python train.py --n_kv_head=1 --head_dim=128 --d_mlp=704 --vocab_size=2048 --norm="rmsnorm" --qk_norm=false --attn_scale=0.0884 --bias="none" --parallel_block=false --init_std_down=0.0534 --optimizer="muon_variant" --grad_clip=1.0 --warmup_steps=200 --steps=6397 --dataset="wikipedia_en"
MLP neurons of a small language model. Each row is named by its layer, matrix (down: output weights) and neuron, and shows model dimensions 144-239. Each number is 500 + 50 x the weight over its row's rms, rounded and kept within 0 to 999. Numbers have three digits each. A neuron's up and down rows have the sign that makes its largest values positive.
A block is one neuron, or neurons of one layer that tend to fire together. After each block is what it responds to, as a language model described it from the Wikipedia text at the highest values.

L2.down569:545550493483507484455492487530523461502570401486516433573397500532570490545486484535471429544558545483535504421430422521507467530579540501418452508569435612518529492441566426486517479453419431563455505547534445373558563510548516447532614449470503518502507445488434522505526427528516580505
Description: Word-final piece and digit completions

L5.down133:464524522502476445424469469572430528598434507430441456478466516507495506388436494479553445485484483471474479412505543479472477464484564461477571431431481502510498491505599540438459461555485488563454536538464352464471499454515507491460484433454566492461471411537576510459437553458552563565
L5.down149:520433528451538581479531432472495529542494459539412520432481520560507485534438550442539444495464490555539512468509541609438532502449456516575524574512406534415530610457576494455502465582565417522566570560497553537559523469506541445479534481575525518463547544515543472529420499470448480464
L5.down242:552445549540516530524539495482455476506533523523489408537574498345456516441524474484436463525498465499492435524527465542516517443524477605467547528518564410491565491457373578513395468489512566448482470532519453440489576403591440506552482520496418574565451538554457537570536518438506514514
L5.down379:564513486506523520509519563507498493390535554474583483443427520473531460491499459469559518516445453515433457493538545487448509466570442503459574540428561486452506525560512489513478552524503425554519432501425429484632588495432449424482474513406465470472481459477601598591444590454494547503
Description: Decimal digits after point

L2.down210:499535475475486532470526469527400478424494420615453441550466443555476542499425497475505495478513527478455507528471383528474505490539475499458450495441462513506542526451475571568450432435508515601571507498558488489512457504424513514515589486551503626519514508548541529487500478563425406476
Description: Mid-word "t" continuation pieces

L5.down84:562507510400508510514533467499513665561526492561471469546463589460566560584547369452512527466459447531655506467462453510488556510503551498495480462424548435574497561535535549438423436587499460473464473361457545549540428483531498469441495511528410534526493475483428430479453503532510471640
L5.down107:491508472492446437479534500514549542476511526576446393607393489470489548528523495573445493498491546601490417492552474557407435488483577438517425486530599566498500545516555526496497473477569446442451459554546471533518404556549530530449494484489492498586473471504413437423518498403513493484
L5.down234:515466621498459483565559573528436533471499489530477534492518456464397566518528528509567506519439509536450435456557569509521510491472555545492535499537469514554448506485498588408510436532633506477486544511405372517482506537569462517517508443465442508473614438453535555674596472462488539512
L5.down578:565579539420468525521556532467553550573465470466449498543523494652481531512497486571487490521515583464571570443574613467424559498539525430430481475530541515543518454511456505524505519383541486524557538478482431535574536500509529504530472503458484417547520442388578450468496478460529607535
Description: Mid-word subword fragments